{"bias": "all", "init_std_down": 0.0, "doc_mask": true}
MLP neurons of a small language model. Each row is named by its layer, matrix (down: output weights) and neuron, and shows model dimensions 48-143. Each number is 500 + 25 x the weight over its row's rms, rounded and kept within 0 to 999. Numbers have three digits each.
After each neuron's rows, "fires before" lists the tokens most often just after its 100 highest values on Wikipedia text that the model never trained on.

L6.down732:477500485525457489491475475504484518502527504522555487547495532530539505490505498476537473470514502523552495505515523465579471521473480512520493514505491487536530489478501430479482495442499473532523485488491495537532491497482517533491507521464569508478520512489505462481518483483494479487
fires before: " ", "\n", " −", " |"

L4.down558:526471483472517459476487503518486479520515508479508530518473472535506483528439492545481503496512504496488487489504490544476515484509477487505464481501519530451469519496488505552541502489519537520508541530486482482526508521461512454509485495508505464471482518526465563480503488501495486502
fires before: "0", "1", "6", "2", "3", "7"

L9.down540:482484535487522513519504491471522467477567499483484480446527498488525514481512488517508483523487499504526472517529487474475468489527535523493499480523523503480465486500497513476522502515499447538495507447499487497518526511530460500482515558566490486522514495502493475535457483515522521507
fires before: " ", "0", ",", " the"

L6.down529:475524500501505502464506470477432480465505472500484479538506516520489533496474511472535507508487488492493466510501515510548520536505489496466511504504542528497538525476489501469516474518489468459516492474483504477503519531529526467485495467526537448561515498478484558496505510509526483525
fires before: "9", "8", "3"

L6.down707:465511486486488489500498503467468504509505518500507509509452496475529493563487498493531489477574491500489540572497496484509494549512530487477545527497529493515492493505552479535463491531518480498493540477502505491497522497493444491466466449502466479458476533480473511501523532490516499532
fires before: "S", "N", "E", "W", "s", "tra"

L4.down244:460485526494504511515500486506487451538535530466489531483498498455481510532468529485554531537497476478505477466496473534541492486491542497513498490510503506525512501511470518456496539539509513510493439463500482476455480476477455468526526461481492525499528466484488482497575474494512470512
fires before: "\n", "---|---|---|---|", " "

L9.down637:478516514502488499526507504476502531500520481496484506512479471487496473493482500509475551491522504508405513528505485484427558441503459436485491543528529525488521485480516552498494509481513470499512495501502453554473535474517512521539521509512557521521505517478505460491469491499470498544
fires before: "3", "2"

L6.down400:499508526506499518550482457532483540520467514484467538501460460505530488466522503510488474483534513491488538472451464501505494504493484527529545503475550518480500573523483529465504495479440482506531489516466524512549494464515501491518502507476479482520508499527561533518444503510465463493
fires before: "8", "9", "0", "1", "3"

L9.down12:504493491485492448490478506462494531494519499504510527525513534525515491502482486523506489484512486504431478502544434520483513474471494484506548486490466509547480489549498553506535481534507491541481494502481526471532481489452507525482523501498471473446460502536478506528516466518525470506
fires before: ",", ".", " and", " of", "s", " for"

L6.down726:472525496510452524494479489469524517504508518515509490452511486494494492505495507480499478518523503513507518466527580530445445490509499494497494466445512484535495492470538530504510521452572472497532500477502529537488510519498537521479483491486504517513471479498503469484482507467515480485
fires before: " |", ";", ".", "–", "\n"

L4.down297:528503491478517498537470488537550531519477476449519514495529475498463519506502532499528461541491468545499508479456506503520522462492481531481496494477530491471535521505499539495514498482486478489494456481473494461500513512542532496479539488537492547493479480514515481496498503499503510532
fires before: "0", "1", "2"

L3.down707:453510496485490497465487458511497483519494514521488510512508479459472515537530479540466521497487497502449508521540524495507497510494494525546520521502542530471481541507473485465506527502507501457469477480488480488521484482471518476527519528469473484457459506478465518496487558500507470458
fires before: " |", ".", "6", "′", "%"

L5.down82:479531470489471560451470526480527455455547490442534482492479486508499499491497516468476536493469488510490518504482547491471532510489498490469485501505483497544505558481477526516479479509531522530503490567528487525477508546500493510498499483500499557463476514511504482483510519521501501508
fires before: "9", "0", "1", "2", "8"

L9.down483:489497502515423482455505539502450532498478507465490517512508478537481486517514507550509502533499500540517489465490526483530440501504509464506508493481495525517459489467523472535516509538490515514502496499509557505499495511480490487524540496482501466503529490544512566486482507504549471505
fires before: "1", "2", "0"

L3.down682:511491521448496508538508504523509513497522480538528525483514533469480505512543492498483482440482498486505544481486508523400476496483461545509505460534524499484507504510496456525479467444526495525517494499534487495523507558505512501498486497483467501486500492509489466503493498505462507518
fires before: "0", "6", "5"

L4.down107:499474485534493523518478512535507447489470473485467480518515491549474521507450531508522497470485544490500494510505519554480465469481502484544481490511526501499491506503486537500481534519491466512499523526479493475467473544489514483519493467491481556433553475510510517513540476506497509496
fires before: "1", "8", "5", "4", "0", "2"

L5.down296:525476506517526454507483521517505451498535510531515489502480484503496453505526541525496498541527501525479505531454486521487521500480521507457475489505523465510492495498500517518504541520516526460516517464451490486532531511506493472477461511519494496482526477504494535550521479508459479546
fires before: "1", "0", "2", "ner", "y"

L3.down137:470484525460467466508492497514501529532485447487509446472537472518456470538477523481473517497488495478490533500484509480507485543479485521462529526548487516518511510513526525496515536517491491508455529508471496499511531539535550498469514501476498504474515510476542478484465464466477492490
fires before: "1", "2", "0", " January"

L9.down701:515487539509495507544550493527465544532496482512490523489491463488511458488487498491510464481525489510519514501530530470493562519455507511533502495502456462476476493530547499457442491499498477468491514520519549495482506476525469482524507495503505464523464535469478502491512510509501485488
fires before: "s", "y"

L9.down429:498491502464469461504490583503474494463478534488451531472491493500504530489506516455527522465526507529489519519498536490459523521510501495494515549532541548486517532510531504493477472450481465517538499479506535517495495487516509536484516496505508564514493523465493473458510478524499518510
fires before: "3", "4", "2", "5", "6", "9"

L3.down33:475484499517460527499492498461530495526482512501494504501514476498470451532489541461510462519525471501524509494515501487564496487467555487487495496477512476541500496492506518453514520497480508459469490513473489495470490539489523499549473525507502467533477513531500525488479539518513505489
fires before: "ed", "ing", " to", "s", "ive", "es"

L6.down17:471562484523446485455504478505535491469523496473534549529524496513533565496464487490517480539471537518524504512462458481515488508479443518504497541515500511533522507503488535526495532483477504484484490530532524495537499484475470540499489533519464546527502552494470490462486477493512484488
fires before: "\n", "---|---|---|---|"

L4.down371:436524503523491477484525507486542490506505558484465520488531460492505522501534497508522522457551558545498518486512492503429498554503535494526516484520520526492503526468496507502555516474526483537515500524519501505526497452496474500515482513527499507502475484457478509502485507508501480475
fires before: "\n"

L9.down386:512545525493492505518465496541467488524480502523461514508550474518477507470500499447462435553536504522452457486494491488497440441502517479506505488514506519549461460517542483484521510507489500516495509514490466508509538511506542546479525509518523504516477524461454525488527519504453537534
fires before: "0", " ", "1", "2", "3"

L4.down204:504561469489537498464489482507464494461493495493465477492510522531485521497462514493493466473488509475468529532488495509532491504485511526532527524520498501509498507483504501492483519560451541529512460492479489506487479530523524464545519451461505456481474528505506508498545545478507460549
fires before: "0", "5", "2", "4"

L5.down310:500490477499501508481477499480515479500481462527527512506509584535513472482509529486506473484500511518524441477513506507527563484496526476478480481523525502520473510495471507482491487516488521503476531505481455501502534499520483514503487495481499470538497506513499468489492473525470511457
fires before: "1", "0", "d", "3", "2", "s"

L5.down365:474525571531553532487494526478450477510517483441528512487520540495513477502498515473515472494481495473545508487455451486478512541497508508500531520492501509500475527520477478506499524496522518512488498515523514489463488488556491466531489485504503490513511484483535526518494551471519480507
fires before: " |", "%", "7", "6", "2", "1"

L4.down623:468452534485524509514518519480479473526480518491479511440500496473522509487488503482453481496466489513539519471482479472491478503491478491454516521530480467520481504536509526526471489505553477478478509506489506475478503503501494483497503568550497488535492535510525450517500508480520502505
fires before: ")", " |", "0", "5", "%"

L5.down369:498500534513513497475503513494488500461497475499470533428490466496534494470480506512482522502495495455513474514521499497487504532522515477481445475532528537475467507479491552511501501491553525489526489480482503523496516509445477534444498513493537484537441498495457486492468508501509482493
fires before: "2", "1", "\n", "9", "al"

L6.down430:492501497518480490497501489484489451518497440484517509505511507508533463505453497495497470518512519505475493466531486541517502487543490534440509466471501548526508487514503462534541526502510483512476475541509474547474526472482511489541504512519499511514514541468462522510437485515493492497
fires before: " |", "N", ".", "°", " ", ":"

L9.down66:452480477543472474483512571500523480470543493477486455507481533505520508483497531517474481492442524449524502482536531484465496497483511522484467575521504458466499502510515564499531483514518512470493488517503497528510470505486481519528482522505524541514479480496476494506486515490514494492
fires before: "8", "7", "9"

L3.down193:521544500530479523498502495543534519514505537525521532509488499472496459534513489533470506478467533500474457500465436451470532545516473506501481490471536477505483473484507468494504495461515493538526536484517472540457490464496494495493535500474498490509550534490481471501485490503516496479
fires before: "\n", " in", "ach", "---|---|---|---|"

L6.down398:490498477525458488482535445498505496514501477520491490481502513562505515493492473542442492498527554471500470451477510465537476508502478522503515481499521508487452518522516518460463503468499535483523496457465443461523515492499520495521504512529545529519501530536504501512506519494526471506
fires before: " |", " ", "===", " (", "'", "=="

L9.down631:548506507527480523499501470538512456502476484494519523529519495536501470507502500445485505447488480578499502505473547475485551492520536483509531498526491484510495496522493520508470490497543417500483490464479501504458473518483478480483500515492526510491512491477498494528467468491519457517
fires before: "6", "4", "3", "5", ":", "8"

L9.down484:482509480529521455518523499494498505451486479508461510533466528478479541516549538456505489472466506509514508513493522481531502486497546478471533525496502477496542515527446527502493481441492466489521513503516548471506507457483475503513494492499481551557522485489488481479487511496525495515
fires before: "9", "8", "7", "6"

L6.down636:484520476480472486488476498497491501491507483536449487541524511503507522487504491481494498501495484518478493502513458501518464478517477492522512513490521507508484496471500510468526505534476527557504494490470509495482533502499509498474554458485493514495518502465482491508504542501532482492
fires before: "0"

L3.down284:494475466470528507497528528498528490506487454486493496517518483535498510486489503522526460504532489533468482477552499550475508524524510485455526519472503507458521462513513462525481507518475526489535477498531505505532543498488488502489503505549533522525535495514514472467496517482521471510
fires before: " |", ".", "4", "6", "2", "7"

L9.down393:487498507494436532476498496508472457504491502471514504540509499484503503537500477539553534494510526511504549462481494514546490481487506478508473474459512521515510501491465515458542498487515533490495526451491485494478508461517496521536502504503515450517478496546495516479498459475501529518
fires before: "s", "ed", "ing", "ation", "ion", "ions"

L9.down486:486540541489495503506518526522489439510467492470526517503504514473552467517484531516529497468486549527521501485506512469469557527468460457518497493439474516497494517527493500450520486517518425499534487528472509476490503469479526502504510496532488527496476510462499491468534537449537485453
fires before: "\n", "|"

L5.down663:487552474531460472520530497498472484514517503493458483495546520459483505513537503523523468509537527457508523482468489490566491506550460494493474522468546506459468496497535492465498452503465470475494499502461503501516506523516516503487530497518514487523535497489469520496473551485500488474
fires before: ",", ".", " in", " and", " of", " ("

L9.down561:489550482490487520480508526469505516497487532506537474490515508497496470478501438501535540513502539482444498516515541477516471527541510526521480522476525514479466462514469457519510537483495470533509478489477447503487520559514482525506472492473511469493500504455535482519528521535510512507
fires before: "4", "6", "5", "3", " which", "2"

L9.down443:498536489521513498493537506481489465511483501511506506503496452490507504514507513495514445483506484530528511499491507450505514532483494504500516458535502512514518495562464449521512505459517508540484434500474506479463489496514469478466522490531464515503511521501514502496525517527513490510
fires before: "5", "6", "1", " "

L3.down278:484489477492478498539522523508508526474493442472492498484497506539512487484467493469520473507517485493512528478452524513553493499465471509499532503539503509530481517508482550533533543502483453514470539487457493477494465516557516505516534488499517474474516488550528520475477465504508475496
fires before: "1", "9", "5", "2", "6", "0"

L4.down156:503490516514533487473507485486485462474526481504502500490482451543504512467514495502534490458480489541541466479475503494575481515515491524468509534522481499450480476498556482557497479544499515508530484474507476498460520505485467454535504484537496500498494495520506539469511506476517490493
fires before: "1", "2"

L9.down149:484473497506550499531479502455478548479487516504505484496471505511487523509542490521467524477490525534502508539487487541448538528515501484531487524527498491492458466478494508526524499498520528525501448451477556478527498450428489468499514493500530508452520493513474512480545518488509530508
fires before: " ", ","

L3.down228:522486496473479545495480517547497424520519546493508518471519478453482522486543467516484490486549497496456489506530484452532493525485505528555517519498441491515481490505525480534459494491514548516495515421500513484513490523518525481473505445489528511489513484480524467460488489504512490473
fires before: "0", "6", " |", "4"

L6.down404:486527467530510508478447509498492516517520480504487444518524539512536495527498477492514434533504475517528505483514488507545482475465502502486498482510510493500531516494506503504510483504447470521501476473523494486500496494518484526525521526472475517551491505503455502496482476480500452506
fires before: "\n", " ", "-"

L9.down550:464519519523513539517505480486466512482498476533489504504520480536514537477496517453525487470470508475498499437480533562498465510509506468521509509533423532514504485500525522489528515517522473451484467522476519552527485501494471510489511490483487540514502522518473543493497504509484464511
fires before: "|", "1", "\n", "-", "2"

L4.down51:506520458493521546466532508481492498485532507504502492512491481540508467479475504490513512473534498478468523499486494481513491509493494478522521528516430525494511486535513524515468464505523464486502481518520517510489512511508482498501475474484503495528471515476518538465533508523523456481
fires before: "s", "tiv", "ing", " Baseball"

L9.down197:527498496495463503486498481545521524474519507526522485486476505498512466528523477500455423474500545517467483492468474504567514496492552504546559496530488497502466504461452470535495504508512484474535515471488520517489525466518456501509506452502538515539519448509492511492512537446526477493
fires before: "\n", " ", " Pe", " New", " Col"

L6.down32:502468510491493468489509499553503471489509554497501454491455523519504461514455486496505500474480496495514475519489501497453488490496553448509482467491532512514491532497486523521475511465506507530523524481503516456473516480503480488468518519464471507508511480502494540503497486510483520539
fires before: "0", "7", "2", "3", "1", "8"

L6.down426:537521508513526475494513488465477485518549490510542482492496478505497497568538513494514541477531487492509510502495488490527475521532507518515547478475473527492443520506495491478487531492509474538479505456507560493482504507536442525497505480523498493476518478461477525514521515499528489512
fires before: "s", "t", ")"

L5.down483:520492486515527529519448527498515525488515521494479507494507474549505497527504488482534450499529521527533484549462505483533499442525508516469532485481480489476474537513469517507511528509476538458490475512477551510507512491493496480477488438494481452519517518453503467529509481480497471490
fires before: "2", "1", "a", "ta"

L3.down275:475464492504545477466499495470454465485515494535501460529553508481479509452506506547498516504529495494497493489540509510486507510528468510519517507499494504500494498438529466504470484496467494462488567504478480507514563492514528486524510525501492502512477537459465520447443490573531498444
fires before: "0", " |", "″"

L4.down358:516508489502497449495525522490518500535483500517493498526519493483504480517492534526507477510513509506538483506449508487635494489518474507498510515508467493503507489511481485471494518515478440484480484499534478526508481503502521516499533505516484511533510478505529517531503472461477475514
fires before: "\n", " the", " "

L9.down438:504528500521504489494506494500528508498503503502524514508504484482529496523529507521503494461498513530486516540506491480491517481472530546532485452481468467494556500529455474499493481460487466520486488517515481533476504502450505453464463464521503542478502472504456481516474468490491497481
fires before: "5", "6", "4", "7", "8"

L3.down419:540506502538510480474469495531497506486492475532548523504487506436490476518541498491446532489493577506440501530494535480457532495479473483540525481454478460498478484523482488497465487461522519527499532524543521514497507506464530522492492513498489477526561480520473536497515492471477502472
fires before: "\n", "---|---|---|---|", "ir", "el", "ect", ":"

L3.down422:533485502488539481516463470529524431496516519484502521556447512535507503431477514542471513487524475543522464485513453491462474508500519502477485519481495507480513459521498462466490514475470510471523478483554490480479537497456493502487448497505530537504493509509476514483472498547564533539
fires before: "0", "9", "4", "6", ".", "5"

L6.down656:506517466501484493445458500506519519520520537512514490493485493520470474488518467516477477511492501499476502483527519485529538504492530495526502504552487539514525481527508448524475450525495492531490464544517550534501437488497462559507504516532563466467500502462456476516487467501521466500
fires before: "\n"

L3.down527:471523495510464518479472493551535462492488511521494553482497503475466491511449464508483464517459527526453485522499516494505541524475460520530559509488498525475484549511496488524469491487501507516512519500506528493542521479537510516488516500484494522456491509457536467494480506521488479528
fires before: "\n", "---|---|---|---|", "ement"

L9.down506:504500478497514499536515504474535437528493458498469509506457434532544510485518536469516491526498488470506503476511502482467480482496542549512465529472505485465487513503515522518490515527469498531504531503476482557526492485504474502509465528499499492503490507511529432499508509528527491498
fires before: "9", "0"

L6.down370:502509529472460501480442504512485507537469433460524508503509476546518496472499498466509492490452471541499496503477516512508476483510467522502533477528469484521511544521513471440521482489497466479514464511487497498489485484525500475488533517493454542486487496509506525491522529485511500510
fires before: "1", "0", "2", ":", "6"

L3.down287:497461494497514516484518512506492506484521495529514532443483484474469534481425493492503504532524531506506504528509489476572480517514546498443491543481483512496500538534492512462517481499474524490494469474490491479486537457486532564486472510454487464517486458560489531525504519515528503498
fires before: "ing", "s", "ed", " a", "e", "ance"

L5.down560:497485531501451477521440526527498523466517444457503510513507458510523492491511470482524468486531525516544534483512506522478526472527510511510526503484529494533534523461494480526532514524498500506510463463501451524478483522469512579507473497491469485499503458540502468534504509533493503493
fires before: "\n"

L9.down447:491524565520511501507486548495477513454473508539509534494494504450511494488488494440528474511479506469542538478489471465512502517503482478501490544514502502535482511499496516512482540513484472482485492508515498516499500542504525519531463513509496517501499474467501478482470501504504474478
fires before: "ing", "tiv", "ed", "tion", "ment", "ation"

L4.down434:482485524525535538491496488514476480477495511461518510510492529482525513499499531486494505503508460450508478478495499481474515561527477510511517518487487480478525518496454475514461488512516533506483499473486540471465474497547515427493493476473520491506493527508495482502518505457513512473
fires before: " |", ";", "%", "0", "6", "9"

L6.down572:504510493521467485487460504526489484474527458524475485480530472508505536516499545545503528479492489482480467480503511503518515521504519502502513451458478539512537477477516532460484515506499514450520488520470499515528479501463524480472498540524520486482500520487480458517515536461553472452
fires before: "\n", " ("

L3.down399:467497489471490494504516489562512513537493502524478465509480556514481514523474491501509534577487487510500520512537468495556452482488497498434504519549510488477455492493470501502482492507475520483513518546480498500483484506508480494516507473472471521521542508486529460483505476489530452521
fires before: "1", "s", "0", "2", "er", " |"

L3.down222:458475490502480566485482449523493429496531499530510492492519482497483519486501507474492538498537499538518464501517499469521478546472511478490523494524507496513546498471505490479440522527525508496509551454534535458519515502528510485490493477493522514509465497489519472482480502487543521478
fires before: "0", "3", "5", "9", "7", "4"

L9.down317:477540488478458497492492499501513525479538483490520468563479502488483508482487446483478566507465523494501513474534484562576492456473493552525492518478544502488485485536515482521518512503534530495520527505500438508499486477504527518522518458461520457494477503542479506483487498482542455477
fires before: "0", "5", "7", "8", "2"

L3.down614:505505498508475505515502514491522487474499480534515483505451508507488495524448471517512514534462502534511490484537519475514496454467492478463488480513491513500444503469510513483475493524514495473478511465569468518505560500489523493520502491450527491471474498490487471480506516530495548496
fires before: "2", "1", " ", "3"

L3.down32:529514467476479491546531484521489465502508448473457483539516469549484498460521512497506479491533492517480472525505556473657474509501510498510516529472494465461553512508501521498494502502488464496513508461475502501503498464502500493496496497495508487504468489525497521475535467485494519573
fires before: "\n", " The", " A", " In"

L9.down472:536493506513530457532494484519451528478513497463517496513525474475522495499533465486516484482541485449485491540488494496482528539485525485493513519520476515509460494533465483488448499499497455483536520484511510502494471504482489486534483525462505492468506539468451501479487502499505502510
fires before: "ed", "ing", "d", "s", "ted"

L5.down13:469552486473452489456464492471471484484515479508483468501477534540513467477489493466487483545497557505499480502494541501499543519520496480523506459477523493533479517535474513520517494493521425475480537494509510502511500548472472510507475483477508560477473467468529468463521519544535503506
fires before: " ", ","

L6.down79:481500456492480538475481512511471470508496457494448525523511494463520515531538530500485453471483503540490543476514487484501532507515546497531496486496504482506529489548468452531472492506484516554456502534472525500476500454510486458491491530520495552527515483543453509474508501466555514539
fires before: "5", "4", "3", "9", "6"

L3.down47:524474506516495498528511512516539555524512539537459516506477535519484473598518487531483486480458503550498527489454533489445513467510515459490497490446484509479451471498494501518468487534503499512523488506503515464488530492484528493489502504529494491493511470528524487523475509466512495498
fires before: "2", "1", "ing", " "

L3.down114:450492525449513473498574489485508453477495544498530525484556476470511499479504506465503503531504525521512522520506461501415521515487535488498519495508494560512475498539523504516490480497489497471494506526495523460487535523474511513538480537504501498470482502492492474475513494517483511501
fires before: "0", "2", "5", "9", "6", "7"

L6.down504:457490505496514523487486500523533513481521508463466440529543515509486540483489508500524472535542532489511508476546488506518512535527525494469460535490423515480517481533467514486497493481455489510478521492463497490487516488476480548484497480486492523561525504491520482476494513523520506477
fires before: "s", "0", "3", "4", "8", "1"

L9.down287:498473498494451537514479480474473520499556462486515464492514507548487509473485474457510560513540524488529499495509540487579506517483488473517491518494502526521483500533504489501479506504558485512513473523492498502498505513531515564534502452487488524505532497491491525469485529461477497474
fires before: "|", "\n"

L5.down232:496494493512516500508476514445496498493504480471514483554502488547514531541498491536514521475489494530482514563527521452503484480489497506490474509466473519479492459508532513518526467487499516519491470442482516481519494523575483515483488486477513483490453508531498488519481513494499506488
fires before: "s", "zu", "t", "ia"

L9.down513:515512496484503495565517519564525484473502466528504513460483506520482507470484537528533502519501500518483496477511511462519494525496491501549494496493492554498465522516513514487484490543525475528473529464482519524534510553524419509488510508489421482533452513499485508506498478544485433471
fires before: "s"

L4.down201:533564467448483513520509494443503522496455495494520500502465513474478526501498478505503492487481451474489502504507529514499443494480531510529462496504488470497485543522484501536508508493509481527489492502495512486483516467520512516469488456513534446492470496509468506476478485459515480541
fires before: "s", "ve", "m"

L3.down478:445565508469502508534507449475510499464501506534550461444506513495511503481492492459477535495459527509508478485513517508444496489514470471505489503512522571537501484552503527507472523514519505512533496528512505453494494558504522475505468468494505507491535506478488499484478484474522515522
fires before: "0", "5", "6", "9"

L3.down50:478493500511489486472495497513506479531485539483524537517480465499498540489422449492504532528491520520473475496468528500568529503480509494501546514519499488497513493467503493500497515524499473497502502480479527488491517509505491505541440528493503515480533462512512490490495488542492514497
fires before: "\n", " of", "---|---|---|---|"

L6.down203:519490522472485474483511489489457494555505454489495475499494498525474520513494483501514490456510543504504504505461512515511505508537501551534490524435512527473492480528486479502531500477496520489509494482504507494544515509534526533499494561562509510515495522500499469476488464497517479491
fires before: " |", ".", " (", "\n", "–"

L6.down28:507497505485514532478484480486507458534484492484532452415495494513495487463498514476539474498497482504516494515442476479534470532472497495515491500538512492479468500528478540534489515506538472501441467490533530497510527491489510477508483475535518484516513517508503505545512498500511512555
fires before: "2", " ", "1"

L3.down160:508470496526491486495498541490513528492491486458509484514496457492494507557484485535539507486461481505462475533518566512539528484504492529516555500459510498497509496539510530468517468501502442516475472496451505511506541559537485493538502472488459530527499511492520496524485514437491490511
fires before: "2", "1", "4"

L6.down714:478523458539524512499485534507503458518486483511515494493506537489503488499509493484504456498495528523524524529452531487488482466463505467506427483505492507536502490496485500507523493492536474547537460495442504501458495515499522476502490522502455516492516506479498481481481469491569480512
fires before: "\n", " ", " +", " —"

L6.down458:517492536519470466561474499514476535491459527475562493504526494503490535480539482476499509476498545491510501511497503526481504551462484524531521496460508559553523508523502468502544523526519500487487519485516509536499520509495511480518455484487525453467492504516489453477518454502496485512
fires before: "\n", "act"

L3.down253:451505499489541494452466489558486503509495470556498501526532481477488499492482492502477519529457541492515476480550498544491521518485529502512510493479491521516522568466473444507491508493509495473511490494483532477518476495486498516509466543520492464499426545466484529497443513511503509462
fires before: " |", ".", "2", ")"

L3.down257:470505523499532473498507537487505477466479517495503460520511563512553462533483490490475501489489500467430485481465495472463512517478506516450509492546488468506491523531524540473470507518504474500510484534511526506501491562476514531487517503501463508500506495484503464505531521537493503540
fires before: "0", ":", ".", "\"", "8"

L6.down111:468494491469483508488516504504524480489509510536498494501506428531510490516519470503554439522572504520492531493504531488571552478534477524492507489530474487478530495499502517522500506462519505499460476478444509478530490498463475509506491514466485541482483498483510483485491491523463490479
fires before: "\n", " |"

L6.down8:472528461544505517472528516495471480496485524455496512515474452478459518479487495503508493490500492522536483502484477513542521478517542469526475515500486493477515503467513509455502494444475469512467459548509459516525522492477527551480506513491470513502547513499537509544475504533512492488
fires before: "0", "2", "5", "4", "6"

L4.down422:496521553503482503489483488479498456505499539488495470491523480478509487485528471536505533484517520522562477492493515505441565489503468500535453487526481527496494484501489510503498517493507502491502458458522504495490509500474500511548488520496485500530506543519483522464510485528505506563
fires before: " ", " States", "ing"

L9.down727:507520541491480485464498453500517461544482494527513495509469508480545511492523513490501453492486464529481493476505494506520523526512511502494506478484530499501491544528523511518496521481530558481496504480553538481489531518459493491543530502517477489448481526475522501523495512518484506541
fires before: "\n", "t", "ment", " ", "m"

L9.down63:543535536511487491511526472486521522516490500498530503503528487470516462533487492547479526516491523500506472479471489469540490464544490482474491523498487490513477534533500508441490451468485434514492462493505513500419477477522504509497521488551489510524466515497496506513509488493501536516
fires before: "|", "\n"

L3.down313:499457492503446507520490514504511547528503525497531469506488497525525510505431519473545480480501479541486557525482524503526509451503501477515507499491489501540498469474513545528484501532490515508509475485496504487501539486529534469476527497493535482537483525471551499531426485481538547525
fires before: "2", "1"